MLP neurons of a small language model. Each row is named by its layer, matrix (up: input weights; down: output weights) and neuron, and shows model dimensions 0-159. Each number is 128 + 24 x the weight over its row's rms, rounded and kept within 0 to 255. Numbers have three digits each.
Before each neuron's rows, "fires after" lists the tokens most often just before its 100 highest values on Wikipedia text that the model never trained on; "fires before" lists the tokens most often just after its 100 highest values on Wikipedia text that the model never trained on.

fires after: "1", " ", "2"
fires before: "0", "1", "8", "2", "9", "5"
L8.up287:104131157095141090134139158124155169135154104108139134137124126161140157162124154098129144125109121138145079085089132073111114103134112137109138122156156133096143136131089142165117161127087136146118105099093155136119128109128130167138094159146096135168134144110142077158134104113123142130108125162161127167151088135105127164145083147097136149169098085131117139134116139123078113081178112179104115138141121148102158119099129124148101132128118154177121151109112122162162130153134109
L8.down287:131141121095147118158140119141138091104129184141107140100106174110144118112105118145132157115090092139128167141155129183120135137116124111108140083177070123110140104163157139143129123177127123070153127122157127123171086115104114123156176144118137093159137124122151123116099163129096117106138166116085105096147092116146147104156137126136152146129154156122133107161156129116163181135119127083137107097141162087118116153131104090131145099126146123105150132133153091137117149124149161

fires after: " |", "|"
fires before: "|", "\n", "|---|---", "|---|---|---|---"
L6.up478:148092119116119135105124146100123140138129131129121153157133124133099119123101124172141173138102138137166166130145110110159114131172132075118149123163157090124144124131109138125121086110119133140164133100131105110145154117129158125156145137160113112106090091094122138075148125080120063110173156147137104131121152122127114116121085118129119127099110139134086145136126134137156098127128154135111186094114132111154135144126067118141139158172126108113126143179158160122150159162050107
L6.down478:152126124120129090100132144098114149146131152109112099162115133158172158118114105132113110175127124135128149097188136140105117126127092117120122104135121148129135109144139171159111120133099151121107152057135119113128126148162073127112164094169093100153168118141126114110150091130150194127168137095094146115122132112165153133162149145151081152108140132121158124104109168118146102083100145127142142154099139080144119161158141131142083114121128123156114110116164160111119164133156120

fires after: "1", "0", "2", "3"
fires before: ".", ",", " and", " he"
L5.up317:110149098092141172169109138078111105128117117132105120123122136143152148140060143116128145090111159116112132109101127114120123085151125126132145146147136138136103133129157127112158139110143115152110150088126108132136096135101141122160142085135114086100135123170147123134145113104074123188099176122133119158116176156134085171126097132073102129151114130119147162090152142094114139128154157141138106161128087110132107090058124103142108119124096139120139136115124123139126125192138119
L5.down317:142120157145133112111109133109168151135138134154161135117162159174116153105144125147138092103131156137147106101155189115168122126082118114134145142113132121132135141139152139104097096159108090147136109147126122118166154144125163132120101111107155137094106140154124132125117071195112140103172083084145107100125103095146141081124132127112101117114146088132105133103065152114113081157086161106125162113132147131113155122178151133124135131097111133113145117169105105107104142113127113

fires after: " |", "|"
fires before: "|", "\n"
L8.up109:177113121140135101115099176114103182119074135128075114138108154136101132124086124199116180158147143151105148148125128128102146145139131113154133136116158069097143109116127143140153112143131088117113101125132145125174167108169137127140176129149104073141144112115145167143110118100116148124154148128104131127160128098109162129121101122117090124144124151151118092151126095155124130096089125138089138127125143166123149139149133123132106129139140100091141086164139190120122152135139128
L8.down109:149150153079163118162135112119137138112141128154138109139144116128100118122163090169120114113161139104127155125111154133129110165125134141144126089126140127115158127174109100145156103161099112104115122089110104136133119116179096126116175106063163175150100122135120128098129117123144131180141155117121114156137165085165070127187102116136134102158147148121117129138096098101108113155119144075118119118108109111134090122120131153137107155119164146153083151102124109162127137176113128

fires after: "1", "°", "3", "2", "0"
fires before: "0", "6", "2", "7", "9"
L5.up345:115118123079083184138104111101123190139158147117082138164111100138144170132128133115117148078140136115170156116133109148128110105108149122114118184186141111110119127107134124145148232132107127128139136105119135152128126129151110140137152150102139126094134099093115116141113112118097099149148096140130106123120102127080130163141131129097170121107088122142138084158147109103105127126109107159143145099132127138113184123141137128140151135130114177121160155133135130129111125159107148
L5.down345:105151114153129153129154136155118109156111109124162091156127150127177110121134089149111110152121119138113134117123138127104149173165102081096139090162117135118169112117114153119124149156141178146128137112115129172145111114158116098106166115127143129148104118131114140139147142152115133121127156142101139128124117141130125178139147110150191147125082135081112126136112149167133099144095139112155149118119163072090078099103123130188134177094170111123131162082161094117127132159138136

fires after: " =", " P", "ial"
fires before: "\n", ":"
L5.up61:124126096116102143163095133129132171140151155104118103141131136118143127141110148144142160170123161135180145185125113155143115100147115119130097120171156104122173128149136111127146162122111164151126175135155129149138117128084107139111087133133079087119109138161088146135106106102109140088107116157121154145145101153131137134128141154133095119142119133176135128132128112149123111117071155206169159147106140185125140125120071099114142170116144128109129117127130162133144155143118163
L5.down61:143073147130153096127137127132162128125147108125100143164104118144088115084142102169122125152148167143139167137115157167138159115113097135137172145105120146164106058154099110122145152121085164159175110154123134112144108073142165109129098131162118118125130112128115140112130113111170123169132155118123110078131119110131165168149144156096129140116124137086128141127121159147110119160136131135140118127107148145122165122107107126115095125122123135076154104162143163098085110115135181

fires after: ",", "2", "|", "-", " January"
fires before: "2"
L8.up203:101168122120150157158139141100125127138136128122093158105137121102132107148139130147131126101181132132110115097133131143109141140130128109090133128144146134155167163108142169111152110127119115141139129084110099149176098098160202108110130105170110143124111122144155125124132135094137135117088179140132124110120151159135057086118107159101156156137112110197118132131157085128121160122162106094180114150115084118132123092092102129142134128148128125151151070122151127124110145126137104
L8.down203:135128142086122088144146124108161104203110103097146148108096095104175130145172148082132116120116133092144177187156117159114108155117080114146140149117106166104126102183141118116112122136115116142123147118078127145165117153125109085128111081160163178125149120132125132128153135112134133136126111151121118125171132116123159106132147104131135130157120111072149135098129135109116144120139121091173133092123127125101104160160152129091137122144086106142130111102115118147094127147100135

fires after: " =", "\n", "amily", "°", "j"
fires before: "\n", "A"
L4.up145:105103093147119146131094149124133148143131170111095160163134148149122133116129161161149160168136168139143097113145086138124116112150145135137129127116172129069162164103153112131115135104138196123112147117087110132141149118102142140145140113145119134150152113151131164149102098127115150170085107137107177122144109139098122117090078127164187113135123121082179090135143092154146093136138091159160143109110112130130155108152163120142098104141143127128130157119108146104102130141104097
L4.down145:098100142128098106140105139123161134140129126114102110134152126115133128137107110169086171182108112167146122144117101136140136138154110134192117066125114124150117086167137102115118146123103155142135135149111107125084098133060125173131112127143147111138143141115124145154127120105125142090137088122096155131101140121159136178139092126130103145172086112151094115133130082131098103125122125107081115184152161147146137096104132102090115178109149137134116094153108129124131139112117170

fires after: "2", "-", "0", "9", "7"
fires before: "1", "2", "0"
L3.up553:119141155105107125133159090088145114125138182162123152129101148113137149103150129137095130106103124133096138085099148156117150149185202096119159118160146126140129105121144097127139104127132132139185131070127087109128144084150133134135153182140121116127135100103147144141123105112102143136149168123133111134111147143157118108122092139124164145085082142090173121147123152119111151114126108122134134141131117108121124090076109117134118074113136137143195090126123129128131165143132110
L3.down553:113153116102109138124134132136129146155135116099105154106134125161143127141093120118100125174091105120075086169080150102164119147151141123143146101095163150114149093143117139152130141131140141142087170157075126098137146118150159104067112142153143160114113115156111103141130195092102179092141135136083110097127161164126106126109114141102118119154146135093096132071120110097128093102128101110137115132130099123176089153128134123126132136137145111155125145110108115156137104124130150

fires after: " |"
fires before: "|", "|---|---|---|---", "\n"
L6.up139:140127127114140087120135156117133145133152120131143183119101164149108126130109123115137158107166154093111162164145134118127152147159136085117105119128143091095129114098097119151152138119115100145130156095110089102116180076092104197159114107153138154128143114138140139135135108087141123166110161150154138152134136109112131140134099118068118129102124107092171129136119131100158140112123108121101147147142135140149112070139144115102176109159093124169121143118123146186158107140114081
L6.down139:123136136079176114117116125099130110128162100182124138136121124135103061113087062156091137124113156146145111089108163104122114141153134124147142125135122121098162125166120162134118119111107144142124115087108102127172094101198144094129135150161101139130125119122082122144145098138121140139137125116145089103181151097179135132153113145131145099141130149139144128135112099129114128150103155092142086141130135125176098125161139126133137124086134154125073125086153149114127116134130154

fires after: " =", " A", "\n", " D", "one"
fires before: "\n", "er", " U", ":", "az", "en"
L8.up142:126149115143103143157127135131154178104168153106101117155110146099125131132108139174151122171192159180138139156136099145140150150098108092130122147126147122159145117166147129093136171090106161174185168121157120147152169088163143154109130124124158093130100082140109112145148124138113093134128122111152134117103153137125091105142150167134132129148142154140162108127124154139159127107171155144156124094099134131147126109081129121138154128143130113137140121120142161098165147154111165
L8.down142:112140105118121134141166105098141090102125125096144132136105079142134122133130113121140099113143110111114112116132114150090149130123111146136132096139127132131081108156126127117133151139121111138116134156086168105076128124122163125157134132151108172123113155145137180096102130099127107112139128158133138159109068087098149126114111117128108112134105090110107070116147151120160133089121111113098193124133185171149133080137127119164158136149110084120137120150103059144092116104167103

fires after: " U", " rece", "ced", " back", " direct", "U"
fires before: "S", " by", " to", " a", " v", " the"
L6.up309:163129133119111142148139135157127107070100141148107165126116108132127157134100121111148152117183146141125106107109155161100118133109153139147079136176125148125113125160111169143136140093136111130142111110133086134163125102159120154141161129138122103119121105115135124100176100118118110149164122140126112095155091117100141168045157138112155158128107075098124097095167151139160111102116093144125110143143120115174138087124112090137155115133106169145171150157123120135128119085123126
L6.down309:114125110120117147118128133154145123125143145137042134142146139126121130098152103111143125109168133108112123083176161125127109149162143111125128130139084097151115134108121130123148119146141168099135064120123093137092148142129147125131122098148120165113124122105150113082113128079160129131133115099108105167139122160154143092096091112093155143114139061119157116099165128114116120118124128135116162115093136101160166090083127123077170136147113122143168129153172095109141131104149149

fires after: "\n", " =", ")"
fires before: "\n", "A", "G"
L7.up97:101140130179110092137105135148140149117119205068130108127142137125095129113074142155103139167098154168095129127112104147126111132126113171166122151116132125063152138138142117098132150149111162143114101125160102101154133099094125136162132152122096106111102131158156129135149092106155135113169136141118145160152093120131107155112137156163135160103123114087125105129114136124155114113103098150102139125102113126129129103131123121157160192172122117107117118127101161091082144133144113
L7.down97:146125108160136147114123119149106124122115147177165122128112117124156134067132156136163148103186111095121111128123147099160118148122167101161145165111090101140117106130109166076126094100135109128104155105122160136134108121143143111090126121087141112097134120091120144129137144124181097129108132102105148103105095145100115137140147122148121099176096065108113089146136122104131138109133103139085145151120164105167146123138130134153116175155141153088143156155142162156098111160160132

fires after: " the", " early", ","
fires before: "1", "2", "4", "ec"
L5.up66:144116129098108130146154166133122109157152151103083147177146144145112097164127135118138125124153158111133110168084091100163151112147119136105142154155119116132140136101136144104149146127172162142130133141142139109147144124132099121159100120152094098146085123136152104111114101084099086120113122108128107127120128148161092100095096105101159083078103109132102143142130177142143127109151122127099158178097135151152157113088143136126142107139129145084131087130153149158148167136195137
L5.down66:104123133106141122086123139091109092136091075124104141127159123139141087109154105081113164134114154102153107121112143097108123138121134144101135128133118136136132149149139093144127145122164134147113191107151131116121124120157096089098136148138146151162137136144118149154094179109152126120144126132135111151098171093153120106131085157089099094106121136088116124113107122125095123122141126132145088101051096153054106155110169124102125173116103096121118143109143110148122134160115118

fires after: "2", "3", "1", "0", "4", "6"
fires before: "1", "2", "0", " ", "3", "4"
L3.up548:118131133124103097142123130089137162136155142083141129124120124083138185147117131118073145131111103143179138174106094116109134103120127060119131124164123102144093114129126136117120158147123149145117154119150104124162122093158084120120109122102129111093139085084132136136105155098091106130156142112140148133125162112144125154184122155141116142137067114159082099159117106176119110097120143158140141140118168110132149181136160137112136115112125155156135161160107109132092103131148128
L3.down548:130121143046120156146092107094164139147118120145120171155137110118125110089108134122141155123137159116144134134135132119074098137121166124116103106118098162150138097093173058139122119156089135142104110111111137137116130087076118148104158158161102145132161143131157147149130114132133133089140139137124124125135111116169124127160164165151137119094130144127124141115123119133129133147149164100093102125155130147113148106199144129126116130100187125113079118151173103135121119157155147

fires after: "0", "1", "2", "9", "8"
fires before: " |", "\n", ",", " (", ")", "."
L4.up597:126146059096131122183114164084128102134131116074127197115122130088118113103135140125149089107109192128187124095121090095106146148166120123101149135101155132125120115121152117110135135131134150158116109069163146108125163135097137121150110127137120087099111121150155118129145101110097176151110127144141150144126112157161114136129090110180110106155138126132103092104120151116132117108132121150156093168126145101131115120090112099107139115145129164157115119139136141137107122153121116
L4.down597:146055167125130133121143182129126114168086088113123130090152112105127142097125146113138122139103147118119127109090155140141132148110123169169123142103156179161148144137142069108134120133140113172135151144094136176105117114124128156081164155129141131120123134135129092102122187160124128120127133113143124145123132106157161102153111146134132144096127134142139109104105094086084138180142170110128139143104132140136124145125132189109114124105106085112133117140062126141091141114119118

fires after: "1", "4", "7", "6", "8", "5"
fires before: " ", " place", " d", " |", " B"
L4.up423:118097144134096140133068126121145141122130137149131147137102137092143145172130155163127110143115115145155166108080155113140135127110145123081149204116119083139131143178123134130147199137114118161127117113165097129138123068143095110146116125120144136089156071097111147112146097124131096094175098097145140173114139118146139147160128125101155163136158140163092119161145128144116148100144132152132143154125136114138141143115168131141105135128141164107161141142103094144134144140110148
L4.down423:136126117117119132113106101096133148135094106132153154133145093147120110111133068126151134122113106120165186113145130145106146124098120088179114116113140129103149155162165113128140126135107139134101138149103152124135118125101110117106154099143124110158085168145129152129141147131153085151132155130167161127056131073178122159164087108141137112170113129093137121110149151105079150166136101112132105125122145136093125150105126139143140124127115139102086157147096125190090107148163140

fires after: "0", "1", " ", "7", "8"
fires before: " ", "\n"
L8.up118:136145131135125146147157136128121174108125155131097189113101142137104129170147117109120124111127142138114080136092115129126159130174135094102157146118132097073126102127151120136142131144103101149147152118149145158154178095092133161141160126077128123102170116071156104135164186106124131116138144117105160121148126124138102145152138129146092170139078115162097089113141119150116114109124106112149139133107095173124127129127079116122184112134121139089127121141100133144148164110085131
L8.down118:139147138134119137141146111098131142162134126145157137133121126137105105132148073147118111124115164148106142126118113078173130149093107147147151131102098158122099125161125140122140098113135172142109144099093195173146054090107113126143137146124159123127131146091125118133134139109124110160117108172112130105099116121069133146157129131107140140144124132123124115149104108102165182149142104085154150099105148156136139137148109120117160145117146098154150176090070149127107099159172138

fires after: " the", " a"
fires before: "1", "2", "4", "3"
L8.up484:154173118143112152148172139083104109103152129123134130124126131083143133141132133123081167112144157113133092131129117179138145127165127145139160107164147149149150152149139133088114150100155149144118141084139125123115161095129144140115134105114111097136111087124172081089146104091088117141096127123135095155143175120123079149151125138160174142080131169157114114160139103148144100091114102129106151107144152161125121166141153134128169111128160170146113148151163154110128122103113147
L8.down484:132145136085140107106110178153108144093060131157105141147132138091158127078097138120157133127135176138163133149162110112102091110082107128131103096114166112141120116149107114093157145115134116130129139114069162155132137123127157141130180104138103167137153141128140098139079148115122141116101096164137161157072102145134100139139098140117113126113104175119095137153110125155145148135123141147156129120125115148094106111100104103134135148139140147156135156131080099096156149134161132

fires after: " |"
fires before: "|", "\n"
L4.up410:167127073125127100146138131096137167085103121125123148150130137143104131125135132149128185152105148165158128120143132137185177126162153120133114102137166120062129131132111124145142107146143119143103146059117081114129153107097154129195099132145134109132122074107140172123159121126113103134114148137132146153175148122105110120125087116124117128117149131171142131140126123163138122129131129200119177136118165170125116077141102131097118127142118129155127109135133140137111138108153155
L4.down410:144131120082198117140110123140134128114148127182125128128104099192126085123142074118129104136126114145157121105112178124119111152142110141144128113149110110124137099127083170150109122157120160097131149092159140115140123123177132110105168103142108152131145151120128110119129131147149146152141136127137142115109146105137152088155109105141159126113137138097141137143103156122130109159128152113151107130097137136155079121170127162113118104095153142137035124089174152082125115154139148

fires after: "0", "1", "3", "4", "2", "9"
fires before: "3", "0", "2", "1", "4", "5"
L4.up267:170130130129115118110098135118134120059135134149093133098112127100151148192130140132056142122106089129157123089086105145105130119123174141123143148157137101109129115170128126126124128141131147123133127126133121112207141060176147090147149155139121089110110076108122172118129137103076159177164137141149101122124143112118123148151124131138094144169088142135116112132124125124101151085136107131148131141130119117146157158143148121148109114112138137105136096128124110115130083134148115
L4.down267:147129138158131159112149133130123137133118163096085088117161111130130112114114065145108071107098124159139168133113072116120159132112101106104131121133143134151120132114167118155129105136131100118131098142129165129122110113115148158115154097145174135129087120146144174123114123142124163158117170139137132139193130126100165119160091108115116157098139099136109154149132118098089120121165152087127145159155126108124099121091129130124084075144131099121130114125118062131113140171095100

fires after: " ", " ("
fires before: "9", "0", "1", "3", " |"
L4.up246:174100123124102127147130111100126154139116112159179139106110131129142143114130155196145108102172110160149131135141132146112186138111145121145117139163150085165099141156077149112132132156127119115143156120155127158168166064124141141140142125095111131135126105094140125129162143093098101114141103166160174134124167123074123175138133149137124143162088140162133118180143099141135134113162075126159129134117156136152158089130127126099112141113123146114151146113093142131121112148123145
L4.down246:092160158107131123116144108113141136150132171127101140126154133124175120139138101133172175143117132126112151132146132105145108127114078154110136118132108121140158126127123124101121131150088142111120104140146163113134051100116153120144179086134135167122113144163132131128106208155160137132046120105130130158120149083139144116092127082121097116098143082114102186124146102132120109123119126113117128147137166116131116151156111138158082148106154117140134115127175142136137145122109135

fires after: "2"
fires before: "0", "1", "2"
L8.up62:155151073129092124144096120138140140111151126123093155113077132129143113140115158138090164171157130123142108132108124158113119101158173118154120169140111119140134111142128163097137146128124158113122155108134111133140165067113110091114141128132140097123150103094102133110136121116109140126167141151071122154144103110140128089133093107127147139114117140196126117101144163172103109174107134108184130177136112166113182114108151127130106102125145166155145145112120107122113102083111136
L8.down62:132125117105136110139126146116097164120108109115110146126101132133138125108107157131072146126148119103126118165086113140081124109134167134169124085108161134153169134156121121144121088155173135102145148104133119118154142121118135130122156107099126128135107178124134126083143123210109138116121128142100127122161100056121103122107150102129129122152128120118143149128098100133116143146120092111191134121095132143031117109106117163117118128110114130138161157115143094151109081128142141

fires after: " the", " s", " S"
fires before: "2", "1", "8", "4", "3", "ver"
L6.up75:141173138112121113154122145157117148058113146115137152153096133143132126172113116139106148134122151116133120150150098117158148110099111142134144123174120136116166126184148120137170161135154136118124152108137089102120180110078131159128132168139141104096132096089160132126133146078142144102105112144098137155155152155158067143091154142152163096089122117184152126141107113137106140122111113096126100107135130160116121131131110131105166104129112077099148114142139123117167111095113106
L6.down75:138147159144160152156133154148123121097083103152147131090124129106158133119157143110106121103140162145153130109098106108071129150082131115108106106138139145150129128184106136107133134118154144123112134143122134150099104093138106168151110114121136143148131110107102122181069109079102127109133100181094126128111178126124122121175102139113113123130130128128129121131135150107109163105146166133136084113119157146092147146110121180164103122096115114137060139138174101128122186137116135

fires after: " =", "T", "one"
fires before: "\n", " U"
L7.up557:130120141136084066179127162111173171104127182078106130171135133131118151115113146154101156140109160141144166164113118171141116107131138142168112093098135104144184112172125105148126116134136141159136129154141089124160113105087117155137093118137144135111144130153115145122142096114145095077151142132101139141127074094120102125110105155127124095141113126095140107105126151162101147126129105134146147154089102156130150102149124134131147153138117157139142084154135155114151154157126159
L7.down557:155124118125100115164131066122134150124145119131113143146135111089158129105084145176118168123172118122114137108107147151168136124120100137154126124113102174158129116186155089097131124088121130120088154083099111169127132089090149108118111104086154100132123091130156170127127156146138110129067138124155123115142126111154149121118143122122152122158186129181098104161140123143154147108136108134115085172117129140094119102140118120129113137140090108119107122129131156116100129134107077

fires after: ")", " |", "a", "\""
fires before: "-", "|", "\n", " "
L5.up617:143135074119136100144124167077136178143117154131117162171110126125104108098089131135142150129113112161122099107133142106139152116137125106178131161115139118064124147171098184136117121119141191133110109093104110142224152125162133094133120095136120141124129114074115135101112121127140119137135143144106162158143155118097083124120139139142124094110130093149115090126132121121157114123128137107105125128095167177107118111125124114126117137151127105105123125131127120089089148131093137
L5.down617:157166148099164164115140125141132119108135122134141125150124120169070148123149105136155136130149113095125122122137129145077091114165126123113100116154127143159131104129074148131096112138159108074134131157114147152093121131080133135107133096102116137170104127102153146159132169105097147119125117115123111138098113104128096087152138165129110123148127118139133102162088112143116136173139139135123092124135112116158110132178116163169141113080172174098084113152130137184102137174119141

fires after: " g", " r", "s", " f", "R", " L"
fires before: "th", "l", " G", "ing", "t", "m"
L8.up360:147124139182096112141082136129145118135136154165160155089126213109110143164092121131136182153117148114114148147130138138150164122102123127123116112163113127149162131107145157134144143110130144136146164104138125097104161127157121132144157133121138144165139113177112143169144115102142138129164130190125107156159157155118137160125150149147105135107137167150127120101133110114102110126108115115177168157126176127125088094129153095135122147128109118118151097125117125113060128088141103
L8.down360:141175092164136100118121133151208167157103143124161107138096078139160101124118141123115109144106102127159193185128123081117134110111137152157088098154093124134126125127115129142111131109121156119146132104151136115121149137139146123145124116142149124075113152108142137118150133126120116123154144149144067094103091131150146120080097140114104129156147140141146079080083132086138137144121128127162146143093130103149099116116148115115097155174110080122107134148114123123114124103135131

fires after: " |"
fires before: "|", "\n"
L4.up387:131097101124129112133137127107119224130154132124109131156034140143115131134127137094134146127097147104174123142136137107154192129140135105123092103146171111072143127137111127136148148154126119144098126094129106128171154079119131177131137121139101136112141079104108149137160127119099098151137149160134123138152140122118139129131101124078106139102145152120123102122122132157151132127133088158118174120074151131145124099140137135114140124112111118123130136177128146163151112127093165
L4.down387:152130112068204130125110118138136133126152103156133145134145080172143093105113077142141141142115094127166141134115184150139113155124099129146110119134125116131126076159095150142106144137120138137139113125134111108115090117156130090119141144137127120116175136119108151117141094130116141119156115103143147113111121098166133132159093111130118115141123147110165149115114157138144117149134149098158121149097105109179105119155135144131129108098163125139027121092174155111089133151147155

fires after: "6", "7", "0", "3"
fires before: "1", "2", "4", "7", "5", "3"
L6.up197:138120140103131134167127137158173144117166162142117172126098105077147145165114142096117134118177106145127114128098115108138091096152160124102171128128106122103116136139126162128121197119098116130081125108109077138111146122121146152121166176148100117117145112112128139148127141106092153106189170134137156128118116113148155135108141147080109159147128104135112109103123147115150165108171140170148114146152125139132127132138131104135175143107138100115133101180088138133165135165156110
L6.down197:133097147109132145121138115116111124144123148110147109092117135156173132135167128105132109134136163117096117128124148139132177153175113165112112108153122134143107101118163178137123091140136182093149198103057126124109125119123155156146149096136152129213147142119123118119127117098154142137119127170099173174143105142168105086158112094131129079132151074112127142147132127119150116107112123132134106126134157129114115088129114141109113124152191113142114113131124139146136143140137129

fires after: " |", " s", " g"
fires before: "|", "\n"
L7.up137:165148144102141100144128152118134169101141141131135129127097129136105156153090123108089164124101112126165118196119161125173141146174118120108117116145160121130099095127097126152198150127123115132116117127105139086125199097103152147176100141144119137130153080116160136090140112094108108174139146123153108144101151108136154150146124115139124146094135158157151170157124091158157130162167089118132079151141144144140133093140154127135134124153090129102139148137128128138124121142134114
L7.down137:139167142135169097146139146125108156091132083192114130143154132136107090109109103135146130139135150156142100134100158129080096133078090120135150153135112084093156147144109149168092122147131139150125133096145079128151094152108122133155120116129116132116109161130070105128111073152101157071160133109136122089156145099123146108167145137125136136128101152111102095073147138137115137187139125129124136147114115086144130123120155100151121152126122158116089118101122138096118137112111114

fires after: " ", " |"
fires before: "1", "2", "5", "3", "6", "8"
L3.up172:141090141134117143195083141091130147127108129139109188122107179115149142142120131132128168135157120210097165132130153141129118100130106106145119145154138105105122123168145105107121121130129199145130144088157113142103135105144110162150139122126145120107087120144136099160117135097126099132128126166113144114147158144106110162098145120150127149136086126155146135175151143161166123120154117123150160149154096166184119064125150121156115142125109134087134141131124128138116139137130115
L3.down172:104127193138100136142082092105157122125105112088102130122145116128143107114137160117136129155116151143160124107132114073070109105088078165122144145133126168093086137152107146165126111124110142129112142173128156072124112122162101110155154130116148159131136118139085138078110114122148096091141117120161143131140131056105138148126133106152145099142132115132171153096154118142157121140140140134131122132117137113122116100094162126108166155108115086092113132114139164110116117085120132

fires after: "1", "0", "2", "7", "8"
fires before: ")", ").", "–", ".", "\n", " –"
L7.up148:108155094100136104111126189104133129125100127100138097133136151127122151126137131168082181101142110117113127133113138102133109144151150114103129125105127108116150164118054142185136145148097147149108130115117125110149175083107149103142149105101099089103103097151109138109160163115091179109087118122123163118099114156143139117110132112107095126125122072174129126144180123108113102144131102104132151116113115117135118147114096115089161136160131125086133121157125166130115119138095097
L7.down148:144140128114143161126169151130121129151135117106120141126131104160125167098138148123157113137113112184094133146104134129127156166093095150124150134111095118133094134145103118119175100138164087145126134179085114116108147105114144131087161194105114109149129131120074144096124136153121150113119134175122173077129107150124126114143130132137086108078113100101102079183152143129168120144120100122150147157116114102149141131089176120147136109126130133123112131095112155112119131164126172

fires after: " =", "\n", "ar", "mer"
fires before: "\n", "ial"
L8.up432:124140113144141126142110162145125151082120176110105131195108135147138140146070131133149137124154129161079126095071125106153143137125128132153135154112130099147129116165105156113152130151107147138107164139133111106140144088129112133139170119142121082111133110155167116113088108120173139117114105090132173136149096151118130188119121123131101151126144098081163098126152168159119130128124127148178102102092169108139120114080147122134105117145136126117134139137126107098072162141120159
L8.down432:097089095152103158114099134132086136093146116091143125109088108160095182146158139155109170129163128138121156150119136158140150125123099107104143122127125112131135123103141091116104158136151110142168103109109097129091080150110180098126099127100120128123128108132134152132173153145138107136147130137106150160082152151149088154122149127125134087103126166156138078123145115107148138167129074129128140143170171085128122125152132118099093121151085127146093113169134150151126117105106129

fires after: " =", " the", "he"
fires before: "\n", " p"
L6.up463:124161116192104087169093128114135159127168191111127142131099140159112156106127142152147137149107154149123140138152112137138106141156149110143132140164138117139196104194172115111119163161097133142128116132163125142084122134084173137160110140118109135114104128131143096151123117111169132123159146135108123157135120108138147155099120107168131133154159136112129089126130099162112122082129083131108135130110141183119147143146085097154105137127103099093138134124111166134099127150116141
L6.down463:113093136117191115158150143143140144075145115166104169180155110129131140085095157150109125161151118132125134093122125132180114131145133119140140115127114154142116112095091131160131127090101125169101130152155155147156121125171130133128101140140122154114126137097090136151125106146154159124128129115052118178137131094134133079161100133096121178126125111117118132085157167113155151142137158115139095171133163139111117128131148150143135136168095127170147120168165125120126121138142144